config.yaml
d_model: 256
rope_fraction: 1.0
attn_scale: 0.0884
init: "trunc"
MLP neurons of a small language model. Each row is named by its layer, matrix (down: output weights) and neuron, and shows model dimensions 0-127. Each number is 128 + 24 x the weight over its row's rms, rounded and kept within 0 to 255. Numbers have three digits each. A neuron's up and down rows have the sign that makes its largest values positive.
A block is one neuron, or neurons of one layer that tend to fire together. After each block is what it responds to, as a language model described it from the Wikipedia text at the highest values.

L6.down211:155132077151091116127167113127152137162117136123119108104143107122078111129139154120107132146111176125127098101136089167174100177125153115129118090126077127121144197173147104092085137115119113136141113139143143150149130105143118146144113114129162173113083120129131111071126149086135132102078160169126109123112110127116115078103130152123136137148120106124130122137107123118162122075090
L6.down485:129184135119122095124122145102166137134132144154147118136144108117050116082101133181113114139130150115127139124169062142148141151070139119156126125127097098130150138172150133143063127135100107103153184122139133123126108101132114127139130140134166130121110101127139096092133116124127116116127119097123120117138099149098123122139129118086112129123119109138107112083132149149146130081088
Quantity number digits

L6.down6:128100064107091153147139123156150134160139107102158134131113150160101110120116133146110109174128157128120138128079101131072148122078126090156114143100091103121130131097140155113134129137131134145108112106147131145114096148155125130141168158152141127104089155128114113124067083113127123117119106075137148085088118106109158110124147140103124119126084106140119157128149155140138099148131
L6.down141:095114132146120113138132101131141109131170114103138106113089130143096118105159141097113096089121126130176144138132111138130138122106102114081152128049092137103118129142152142118141134134107120177140158112088133127112172160122134134145173161107141165122163087161153134080075146073127149074090130131114130139121148121159166110085074137142121179144148138150130182104130130110102104103110
Opening quote of quotations

L7.down0:120141144192106118156090107153126092112132170157105127145124123131099129140117145113147127114146131156133111116117143090115143130129146124107138132127120167118145111152116121127097126078131155130122094127114126112111164163194088124119170110116155123137108117133145093135157136114152143151103132102151123126183160103146158170112144155162174131126128148123120151122151128142152089119114
L7.down65:142129107123126125156125095160128142120113112160108136126148086072089144138127140127145143114141141077101112150147147129165115061061096144167158107134138119099132142101136141165109112123120144153154147099135144147142116160094111136174138162125145131093116082133166105128153103121129156101100114118131121142128162095130137156108116186135116091127127177095148144140143094130135127153129
L7.down75:131171134139106101109133090133108112126122096100116149143130106122152147148118109161098184117128170118152151177105168174126121137134139092119126148152107138109119171130157159140131129134111123102106141110136140155124134103121178139116105171130129169155081175121115123125163177135161095128160119131147128120150133135154120180149126133109119123120110156190183142132181114141131173136142
L7.down76:095116115113094130122137133137168103137120080126128138147112129136091130170126154121114183130146141107106150136101169135154162081139113120163160125111100103138122199110122124119132128180151157150101128150155181126131120125147118073154100109108101142155122103177128178109147174126085084156132166130150102120160125146117143080125136152124131101145144139143144105121122121153132127143171
L7.down77:141141148126088100158152131129136130113143107138100125097133110136137118151127110144152124121157106071079149119109142144157115152113131124135116061152112127174132156170158127157124155126154129117124162102133137118128113135114114085125152095113094137121147070120126113131113111145170107127125157155129101132139103159115154171114114127117096097159145119144139157123178100082160129113147
L7.down139:123125090119172118125125116176147144111126101115169087155182115137085138145115112160104156153142117128172161130120100158118158161128153125071117117094104172144113119140119142118133152119111123124133147078102102109165166146148156106130149121122143111160101164121126155095124099138112173115114155132113076120131142087162137133126102103108152093129113083119118125128126119106163118170126
L7.down287:161123137161112107132089154159099138134137128164105133113123124166150133100089160083135124128139100159127099135126130099096144133121086161145114096136115156145110073130104139105113076146175151155141117161135093140093140131176154160097091134123163132144091121109124093150121110182128174127141142105133174150142078105151114101152120165106171140154135117080115161130104149141120074097083
L7.down429:121176116152123144114122165151110113141120145086118162123145104130140150168086131119145138110102115131112134125166130145120144114148133125135121120131161131087136183136146116141050101106122139108147113143096147132127148097142145120122068140129138099154132115106091121122131128137130136137125101136116130147105104145155132166138108081134123119114092154096139129078143104107091129118124
Mid-word subword fragments

L7.down90:099127136155118142111119136126150145123110116132132135168126099138097143162161105124130116081111120115073158164171169159166135106125102099130110140116175071163121149157172133122140101143107116176136103161134174110152149142107126110149150169102118108126145111148156131114107141121144096141083115113145113129132142172124099103168069135152127152109144169158135138095170123098172158128117
L7.down109:125110126147131131151134131142148092101102074195154114111120126110125082180115130150134094169150122143110154130143123152172126135138143155140118104120131123106158096108165109162113121110098176158164121154153135128138167168095113132142156163145134179111164085128116135077129109129113121150081103101111126143134166116156137078135136110176148154145130137145155117131129128118139150152159
L7.down135:153098088139126129165082158144115138136126126141131129129104103130144182136143151092113124163133117142120121098153086088136145128129191147098152116146071166124120147101156080172098126148134139088104147159085131153117126127098169158161098137110169138092136131146120069132124142132140112131122161132170092125126116115146120119133101113122163183133162151147135109139143109120085116182135
L7.down228:151106115140159166130115109113137155103157119130139162090074111137134119107096138163091121129087161121143083124135116151121129122132144131172165115063106125162150134144100130147108129119121098128133116122143155153142139173098108112104148175122113130114101098149097096132116124093100163120146126150135155151144158110109122138085119167119179154124116149118140185176113147108134084168118
L7.down244:118097137128098151086137160113115114150126119092166111150141122134106118116090127129065114102085147145083143097089126135117116074128138133146103134130085138173113158122106136101132108119161102116116091112144145144133134144078168144115157123105152132161114117168120123097087164114120075117151124154094106118194137159142139133096137128141137119129124139129133158165167118134140130105075
L7.down400:077113118150126132128134108124141121164119129147103169144149107154129126104109127116079103116104119089093140157126097132124118170104155131110117136141105158145133116128113137118107116125101131071139120107140145097181127150141137122090188155144091123143139100122178156173122104091097157135125130123132125125115138089129173109096128129143147133126143148118163124120139169104131151141103
L7.down423:159126079118141139095100133122107143160156102161135133060118107129126133104122144139101148156099150111117151092171128113160144143185151136140140089114117142111129143082119115090150108124135148128184155156131143119106112126100147162114131169140097090128080140135159106130119161115118146143130137134112110146077144176117128150151120099119136135139125127105131144094116121068132139149135
L7.down439:124145109151153143158112119080200169137134090138134141123088114150163097106100162155116108071107119099103159095157166143086167189117119153173114170136134105104065121139158118143127149102132110118124133129127114156108162139154106146137169154070148176119114106148130131129110119087161147156107146091113133124102180140166133134128122122123141166125129123129107109162159143118116118096128
Opening quotation marks

L4.down184:141080123110150142164135102168138107083145115142125126108123134142095174090177120147125166084153133110111148147156111114125132152111116140146153129092130106120143115167142186165147140120138104140125073119142095113152157087103087116124120113131106127185126127142098114133187175157113164147117136097103130118105128137142149157153091119157110126120150160140153125146133116083110106106107
L4.down195:144148174150135123107128110113139093122109119109142134117163130142140163133185171149109080094140156135139125156152138118162133192113172095140100133099112138122164117155131125129129081139116145110149158143110183140137135113132120112164105154105126111118086141118146133127143096146150085117143119145122149113128135138121109134133152131147114122085120153137143150064075118104122141150181
L4.down276:131133141165126154178132117135119092174148139144090153153124117167161143073099128163123111154139122183157115132117133120129099163111100165151151102101095139114072077130135114108099132098126122107130148125135116160122144118122124131110113117117097095141139141088149094096159117165161147095122134112074085161111109137139141107126122158112155152170177109097142135151152105161143110121088
L4.down427:126152166145173133101120125119155121103129138126082143147156138091087163142123089170182152152101122113128090128142137154167114136112127162106139127135181136154099083102136139127146102108121153125117145110112113103138134148101136132101126146111129145126105135083138142140164110137155130122136104124125126147109161158171154117142083126141174131108124176123148120093139113142091070137155
Mid-word subword fragments

L6.down164:114135110117117123100132147141125098068148119139139134140112135137096087131160118162089126090085118137123094122204157175145133137139133139139116133116127123141139166135175097149165114102139134097073145102123120179141094107094133129115127121140145086157114146140128116123126178135133109129095139121154124168077120098151130153143137119128112139076141118132138128162158135119129163120128
L6.down280:107096113108143129161148155122148106121119117133130113126124102101152120126082127148145120166113086100122134096136140148077141088109147146151065150108103093146077098105167119140171126114157132115093131133116096128120080092141154138119100159130147122130102106129149156151135170105128146079125155115174113173137122116160131167104148135106124120109133078097109098151136156128108103153116
Adjective-completing word pieces

L4.down161:134133117099146105091119208162174085134084149155114158138100106147143107095102126139126116151089122086108123140136117106129156104105112129131105137159178122089106127193180135126176112137171135195116125156126141126139116093126089121173184118085134092136137111129146185122111105132126149151113129139114104097120125165148139096162081164155157107109162162105139140123161100199119143115166
L4.down272:156097129143133143126141128098085078125142140146104149124096144126120139159139119160136115101122103156146119163134135203115137170101148124148155125136109164120154118146163140100169163116135120127146153143119108119142106113148111165128103123135132060136132151092115132129157146159132132129149121152144131132139131115142115154133174118107123099140147136144141108142155124109155125180109
L4.down300:177197146148107103123133137113152147110155133153124083121103139127144125111125137141111110099128092099128134056126123172142123138114122135111124089097151136150178135152166138115132166075096142112133116112124131107129190075120155124145106120081133133123149135147116101101148078127131140094114117118119124126121128146102098159136120118154156114123150151131117126092104113176116132153136
L4.down478:120125122132138116130134165157131068121129131169163134182109096088132124086107135126142135166113115076113135109121118121076124114138139138141097142158150108159084116115161097111158140129179119092080144136153127156147096114187134157112127099143135105129098147126150088158151157127100158132121133155140151156145118112159128131114160153128142089121158091120121086132161165129121134131159
Attributive modifier word endings

L7.down55:153118109072137156112131139150120140165151088149144100155144061120121132133123114138135171138154163136120130132125104103126126180123103111130081142125176114152120124147144128143132136172097138110170166115151150101133146103151130113112147154161130176098108113115135111126120125112158125112143135135157081109100132168122150108091124127126116154133111166125138158072110121113131138093166
L7.down138:153104098163147128147176133154091160132168101108128114124080166083112132184126161185121134151136138085137138142129102122081133136099157135131091131113123144134156120169128113157118123129112153098122125112170116084120144146146113134108138127131160086092131129094120122173167184105111139146122148125144143104108096121158157127097123110126168104151089124128121110152109126121177139168159
L7.down140:102141109133147159156145172120141123117117123116130139094109135142113124086157156159152128140151123134087070157126138123124120155169134141129113126101131153130147138139162125107127128147140133142131157136139150073113101097133164154103107097136134119174103117072164144061122093128138157126174098126119125198111096111156158124146134142104111107109121152128151135109146152120117088134103
L7.down238:121107124129069146130136097145165125106159156123147133090146137111138179087116124128100119089168165146108104126093160135132129149125093116150115132133104123150122146140117152121111135168138103128124144155122130128161151119157117121167090134092138123099161108143168124140125198095133128116108139118120149125147114158153113136127138142065120131117163141095166138127131089145110113176114
L7.down335:146114145154124154147114161137103128124113133168133140126101145101119121098135102155140108132128139109169105150093107143132128111090102176086133123168140123122156144144112157114125134112155130143127075153146103136116166083100091133107129149118100149089168144150144134114118082114146139186150091122106140131106120094094083145152133126145110140105146136093130143134119146167110084131147
L7.down390:092105126105105128104148160108129141170106084148123116157135158121128159137124143156170152131140118130129120123109120117137129117123126087108123130109122082073127116111112114122117128127173117125134157103132121149131092119132130114143153116161119144150127101111140135100112115106152160133110156110156142146138154117152075132138118165114136180101086140119117111109161162101099148118139
L7.down441:166130126162126149121083088144114112111106129131140121122139121130141072169134103183105114125122135148117108151131079092143167128114127118136125121191113127136142133096089137141101094113096111088134086151094125142143161141120178139133135139125136105144154114119129099134119144149133142138164165109142155173108149147130130148089129165112140132114138127100125140127090124163159190124106
L7.down493:094127144108137124113116135139131122130126139128077160163078143131123146144150102164161129159108165107135154138137134124115103124124176106141126135155104099139123163121137158158108184138176127132160133141170126120128082115161082101152144126091117153113148099127114138109116140116140085159126099138149107128144081101155138118160148110160138155148140110174159098097161179141120117102134
Adjective completion tokens

L4.down65:167112135120143115136104093167128173124123108148141121126180119145141105075147128153085146117089103108124113124162146118134155153132105127110098143115114113099153184147127128132143095103125159116127136109089100062128110143096165142116109125130170129132106112163139112116122143142101136144083106122136065137103112140130148151142134099177106124128105165142110135120117164105138150107160
L4.down119:148098104133146132115152072113144150166114140094118139116159130155086108106158116089147128149103155147128125133166083128110134147135131135124109073133096116089108123166118123118137136135077110130137118124106103124074163150171126154186130167158132152153115110120131131109093132137113124132095160125117125121140151182155123135133138102124099102149080085150119159113112111112139119132112
L4.down178:121114103185145104103159100126090147122125111139096082122114125106134146147160120097144146113146155130130116152125130115162130145136116166093116162137166128107118124137133097121106148143072169141138063137117146077157142124128134121145172146120113105092141118109157151117121099126110094109193070134117096109137135087130114120117146138178127136110160169174132152112114101147141119124087
L4.down449:156155122138130125112101141180096152129139129125076150110157115087126138156110126149115164110152118135107167134098133127164116105122111105155138126151113186135128094118156142147152125136133162111085132129142179139125146088129131136124142128120111140143125133137105173121119111141125097082155131114071134099114133103127079142103110090126137149089135145134158122134118125144122179115154
Ellipsis dots and "as"

L4.down88:121100147084143129104103124107146133138121116136116156166127141090143116168191095093124117099090100109142142132124124127153177117148121144119136168180168146097132173124138151127145110167118146125163130119143122147165108166123097122120126126127132108165152095111104146115150165137186111140106107091127153167105111107163132099152129144148135103135130132107105146121110100131130154119091
L4.down113:128105153124150179148132101129136122170121162156122140102156137094134120130143128113101103081119107172140102118116139120154101162108111142130127100132123077088134115125100140113109072155155137100110091155119116106144136114127166113130116132109116150137158128132120132142141087124135089139106098080135122143124169130112129127161152120160137081108137127115180150100170098137097113127073
L4.down388:108163120123120156144146082097179122150100106199115149160142134126125065098183138111084112140098182080151144143144102128164142169141125115108125124147128103112105112130148152128148127131106131074107131209120087142148115112123157168103169149129106139158127155125143107115117145105126139143137109102110118145102168129126148115133092111088130109137124126093118140145143147136146177089136
L4.down486:094111125127130121147096135134121085133103102130122136163098126178117094124138125149088116138146152100117140145171132154139080137129136134119160145132110169134117126119115107119107146108116095132067153175172195139183142136103144139122129127158106137121163112104125118111135123161127130128166141160164144141099121092161088131131134137160123133155152103112102120148122154079185157107114
Predictable continuation tokens

L7.down6:114143152102096138135118147119164129108113094132149104143120116107122120120152148155122140100092147145113128112129111143164104182143137118163152141129155101176136127135122069087108171155096094144129117136132133098136097145157132138113120131147104106111091112137166145111100124143143113088123128119200165138112128092138129108106153133124155140089137133080144054144133132187136100131138
L7.down15:132179117140127111115122130126151113148153113118136093134138132115143145131135113153130114116142142164129103120119131194125127130129129102155117140127127164146166180113084122157141120074114123097131144083187164162114057102107106154129101127118133090131113117098144143123125168052125112127111139147162115103099107134119123115143117098100149168109136142114166086157125158119169046150132
L7.down93:130123107120130128194135123142099132129093117089093139135099123100144133126106134150162143116158067083140141119146115180114105112111175113104142143102126127171153066151103105176137137127113128120122134153171089101115096125126111118116109123100154106113146069105100151123154129144145160144113118124123122145113124136146150103163103157117094150138138098110092166151130142155144095110105
L7.down160:117113100076105153153102166149129114121108120149122108132078122132119106134131146160106155128134115153083069149153138164121112145136140129146173163124127104153145078144102166103170129155145119142122141079144156119160108112151140134165129088127098144119139136105112119094125124129138052150103114144117150112122123090120124156119132129116140180139145109109144098117131153163174125137140
L7.down290:095148142145138139111120159109113105115148111126115142112115092176165108160088117150170102142103127113114115122155096134107169116131184091110104158092141136128117103144099106113147118143125089109119139132146151143139120134171169118113135123139120078114107129170168134108114149151148163094138138151128106130130105137136139108122120110103147122100142114114089099109100118149154088121177
L7.down378:143140111126094148100117133112076106108159108083120115127083106128126180091168105124136130107108121156176126130163139101148135122113123151140196114111112181124126121129122111125172159108155133145091121125155127123153124144137105106160178149117116145146141137107145140143112098148206111153106144130123134110063179110159160148147104144124182130146129121107159179129154153111094106134162
L7.down454:095121072122151118146126158131126109097151106136129123102130129116152118142160119159144160139122084125139127182144133137120124084171111145147144125129123142133127129126109137143193166151117103156118181150172132142108116125113117130161110102122123082128130116109163174117090102150147135168110116173163095157160124149163170078131116135157133100129130142154171127096124114152148138105163
L7.down510:110125178114123123112125093104121090116108158111116119122097170137159109096114106138114132117157097116126113115138115133106080111145086115103137115109156153159087129098059118124129127159105116130144139115139159111141103123148120115161149119065148105100125145137121107135084166135183125134146118134095129097124147138131110146086116112129111102131100154113111120123171119149114162118137
Hyphens and critic-of-outlet

L7.down72:130173067099129097119140130119112103133100155131121161129144143136117123107146100105093132126184111134131146131140144132104116133149103107098128149148117130133133154169095148117176123107123109145107175118139095154136100168172109125150143160148109143123090145081166139134081103147092119127090102129101087107109132101126135114138116117092117146161160127147131138126117142101109079106089
L7.down186:104146148146176159101093128141117082097146166112120088123174138147159100109094142168133140116127151064123149133124099152113156107089143111145150147139134158149088107117150071120113102113133117130110183134150117083145190116154116176119115124157111131141094128122131115145122148142114107090114143118127156115136154132152121142151153135133146102150132167119106135126102122112152095147105
L7.down219:142136121147154136147130161138106128109110112156121137129136132146103090099168144117157097133120125120098164134138153109090155180099131118122130125137122095120109191176099155100149124172112124117168144111144097129143101089102153134159114077132130152119136122154141125098095115093126145135122146129160140084089113140152138150093134129097097101146130146112104162141171099125186132184159
L7.down237:123112130121136127132130134082123154094145136106109127127133115138118114181126134083139107098144146113132133125116144118102130139128119099113119090111162086109144140097150148134139140108121118109121155107142134145114100149112118105117146108105120142130137121128122127121134125124113148133141113124155171109157093141114121139141121112140144124118128116145164132103102137118127128114158
L7.down354:097124128112159111130123153140112141140168114138144137103134125136093122139127111100175094151085105104101114113127128107173136080127153122079141099127101161120081150094147134119146165134132088120080135107141133150141093103054134097109130109134131130105123146118134151110147144096160094126121109099121111125134105096160105117126141093143154130149119134127119094139119088132158094144093
L7.down361:128145144159149137111119114140143142145125091136142130155119136107134139133155139152173099083123104136096080152178108132111103133198127131107125164145188121133098144123102120125166137162123122093177070132112119111147100131138164132076135105182107143159111162101118144111113141103133137132138122108168110193159155104155171120128151145140091136169130132142112098114153112143121113151129
L7.down471:156127136168093131118125137130109173141122177164136127105148111111136150141159142119127143130115121138116124132106115108159106157133118133156127153125090149062147152158114124092170082127139148085157137134114122132138131116114138159129114108145117120134138109124098096148164130124150133166163133119090093080099129137111128145096103120150134120158133200135151129159078113122150129117113
L7.down482:131126147092142131149152101110116134138138093118157102093121167172115139149109131160117121136118161155143139147146128160116097105100124105141149142129155110120154113125142154140140126105119117138126144119131108152158110150100130180119115126138148145127168120112141181144130130137112139108139097155179126099151104107111139169115156132112082118126124114110123125110169153096133142151128
Plural quantifier and count words

L6.down51:096156086120141138138125117105149139119130098138148124108133085115117146146127132135127133139120111084112107138125105126113145141134131100110147110114127144076171147143131107081087112107134139098158133146123128096138062129117133135097106094138121137168112149144127111094134176122148122103135112137120118169122162123143120167112153111161089143139137151101097088106112175097172153115085
L6.down180:186160083130135130137117091101118159168094142139116144169155145140105116149134106134098137155114090146155100145122135129131164155070137098089090104129143088138146132167101160132095129094135139151175159135100112122153159120120087132153069154171145170107154133107107113166132133116101121140140118158130104106171076144078138113110120168124105164112135147162123144154117182166151121145131
Plural noun endings

L6.down200:149125170122113152129148154132139059152124116114147092135129114082152121155130161170114107087128109133132108113136158138100136146118138165164151096133110164101148156157133141116126118133116116128126102131122156116104114113167118143104060126096134152148145138137116102093117157118089145123161123109127162133096097127103149185140210152117152099124118084146093143128132102099140115125132
L6.down467:107114123093138128130160109106122154155172133163139140126156128096130112105150156106109079159130097127142174113135145136101100129143079142129120139112127171113130163148099154149123127124126125109119129120154113129154135150158100157106079103124090142148141117053117144154079111116143150109112139096131110102155152129148148143167140164127117095141121096148098135124135129122123151149075
Perfect auxiliaries, table dashes

L7.down121:152134092103113106144132161126141140156118125146137119164116147106160145091122118162169163161124129132132070137103149134086149139110090153131097105135123130159111151102123107124081142130147138124123155138139113141154115137143133160121135070102147143082143141089151098136113117105114161161135122106126192138152160111155069131088126121161142142118137144078117101119087116126160126104129
L7.down131:127112148151118074159175135095123116136103131157088097159154103125109107110140177131132147155142140138103135117144180121167144126142141164120098100110132121124169139118172130098149129142142141094091130145158137126135166147107131134113125141133138070155114121126144086090124162102136148120092142137110108124146137098116145125144159127139105109128157119164097156150126173119107158076130
L7.down235:171136162093144125145145115111117140134102165140141126125126127122150114123090146161154135121135110122147113167121122092173125152113127149166114138123099118129173123135143129108108104155117079119109156125059125112120158132115116136147120127149073139175137136114143156102113163075098146166122107142137128141116131180090152112141114135136093144119115083135114119154085110086182132129121
L7.down379:105129152152130135102132153177131139114151129170149141129121097127126091122122112112148147117149173106171127145112117132110122110069116155105153142082107159112112151115112097103102110127185144192127133107125156123126103113092098088126114124096124153137114128173080130135138112152136092149098127090101126124161111153106144119124140131134093111135136144092158126145128111109092100120140
L7.down381:172130100109074123112110127122132090129099093157149146102135095120114088119117102108123134102109124150130123100152113109117111160098129115122088118095116163148127148159099126120129157174107123092124142118111124150143135135133125093116132112131173122108082143109151112100106145168099121108131117156096174134124147155121085136124127127145135079114145146123102112135123143131158114160140
L7.down407:152121117119120096120100131137132113128136126114169110132153102116145139139134174131143110142137155097202109128104143098134146100144146093113102149160158138112117113109158116147103166157124150092133167116119122131119148094171100097134145154130109055145129119181119143094125097139148137152125145150154128135134141130094091121127100118150112112158106094119127146097133122108087149168114
L7.down444:099155120162101129098137163121142109140136112139082132132173159146106137127102105123181103094114110126086150108138123164122125170103135102102154110139161115124118127168149077151145108112118096107162115110156134138162110136124141144121102091101170156131120103166100130140117129098152089142142133150141138116188126087196129126174135112145139122145105176126115115106150098093115089126154
L7.down462:131136124152121154154115112136097130111132120091099153105125145077125086179159109160134143108135120126149139094117151175118141096131099126124093118126115165098129126098097131108151148144107095062108156146139118092113119153179124178131114146112145109106106111133120100129106109163143125107138091104157114113069160129187119137119111173117128158095143138140088126180144142134142117110098
Modal "can" before verbs

L7.down82:110157130130113154107144165112158070120162122097132137145108113133104124172099132138090133145123107103138104110137108114135125137172119131149143142144141097140106158116150166121131140171154134124082135139144120097098082090107146127120107118139127134121133154143129151123137098145112155112121122196107138153167138149172158145142195131142126124099133127134129093122152144149170133157134
L7.down151:132103150147096116087137080149187143098106158144120089107135119166101143165131109154144127101121148137151123133127124136096149151122098147120118104154115112165162127102134154148120089124160149070139108171139112141155158113145112099122117108118166156141138128126119124137176093158129122108138124136107166135109140103130118101169130129122115138136103127137135163165145149141120146180137
L7.down204:155088100144131157135165116139122122157143114151126163161125160126106147158162091126109100083081114117092152149158150134124108101133090128111089146128146170102131133144113118124138141124126152125153122104129182129139086101140112141137141153108146069105134148134145130155098144100155090094113135122125096129182114156104123118082083132154149143125135141141172125149104110088168117162183
L7.down368:137132085101140170137133145106142101114088132161133147107117121123153111122112070139084196142119119123123092143101121177114105144177092159103139121153079082190122154152129101091129113125172145069175110113132091105129145109158165127111106126143152173099112120129153137139122084176134121136142149111140136163088105117131156132133143143127160125113140129111124099153142126114118100120116
L7.down396:118145147123132129119133174118161129100132113151106105116144131125073129092133135107126134150089134097165126152112115110110176116124166142113153130139117119130137170115140175153147162137166132122134112140143115138120079136142112104127114068116137123158132127141128116095156092126082132137130140133099128126099109123126138118124114151136142129101160110104074136153194151179139142118133
L7.down402:115107127139168137136113132137186115173106141113139062138150137112146146141141146115125133093106159114151140146140123117133155079118139097106085106122095111131152156163069156122125088153123101097158145124146143128102121097093093120118156167134141135138124141145159081131129143124107124157097129120126141129123159161076100099125164133160149143119130115156095092077135147136132104095107
L7.down433:126098128104111143120141101139122124090142133123092144154143143086186147110136083171127159128122140142130149123129111107141117137106095093097171167177137158101142149115116128110078149171166144112162117139187125063138138116098136138115105096102145156114122112125153138135115136144139097115108160176116117126162142132151104120096119121128143132128100132119122126166116159136144126144105
L7.down469:151096130081127150127104151148148099088148098089142125162098104120143106147134130131133137150108120118105119115132138094152123073150145150129118096156134112161106132086142165140122144153162155163120150147142102115155116101132131161121117148120158129152117120116135119097108069174148124131135153145133176147098069111121138073102148175109172150128134095126178152157138132108096147097136
Numbers and city names

L6.down95:122128128138118149137146131086139138112120126116168105121109112121101153145158178130158166104134123120124175106141137112153177133134094112123111117115090129105115165131138123116139119161115134146129163104123141112139064132137117107142113144132143141110109177103141095102118135110088071118133153140170140107143111138123116132141122135158132159099082152166125100118126135153154127150164
L6.down254:083102148122126106130137115122152112118157117090137167137141128130135164115132162149107136168150135114143159137109114174134139078113129133130134159128146088155116149171114140108130110101124110125121090126142141148132111124065122081084110150118164077131143113070145091136102140119114145130106167174096122122096165091134098099117144175121088134139090155117141151128121125133101115136154
Mid-word syllable fragments

L6.down103:106116107143146160098094109102143125108126115123094101138199127101093104136112153137118110145106125136130152123126092177167136130113132154172159152154109167095158121111103126165146109142107163158150121122153130120133148080112118153131129134125145144137133089127110136134131098128108224118082147109139114107113127139149099127135123123135129158111164146136134110111125111125081138142110
L6.down346:120144139147095104105166098140141170112119170163128112144112133130184144124147106111139094135135111125112137125098120151189076128128132145119107149105100109106117135157113131163145121161162113106111179105156161144149099120090063138100127134143099143157144110150093113127155100099125124093099111119129142106156146118156116138100087106123142171111160135159126138197172107120077099112103
Verb-phrase openers after subjects

L4.down118:116131110130121115161149133115133109160109121092113121097137140144146138144130142119089116156121125114107104108114096138105111125109111098121087088105159113144088165151140128145135124165117158151117129151183103076136127152177084123104128127152102149150142145140152142112151117139144141143164122143117109135113166147114148123129123103117111135151151106095094116118149173111129157119163
L4.down330:132123122161135106127070148130149090170118126127132102077141106098110140080175135180160114122154099117098112118149126111129136192121140118167172112095138110124153140155150139126112120151090092077126168149168152109119120079143110137123122093146148145106103150143171098085124117112123138090101133135139097155089158137125141105115133113109157116174122116143125128123115170122173099143124
L4.down354:139126120184160146162102134139124165112077133101161088100172124094174077133139145082097090136159127141142150152098148090100130138115111123127112114098082136130101156151111142134107128151062093133112134111093112141112124102129134137115099134118115129095151142073135150137123134075135089149147104123124088144091139128153143102069106161117117089120137127114150122142149123126153136159096
L4.down407:128124134137139103134172143119145126145125161116153113106141154105115151127129111151154117169146166136118110121127123125100184181120144120131080129142166107105131148174154120128125133130093141149149104114158093140134145118124061109177100136110141165106124120121151150097122096129136146125112108136123135116136135128101122065124148169133117118100094124121082114110133150134134157132157
Clause-opening words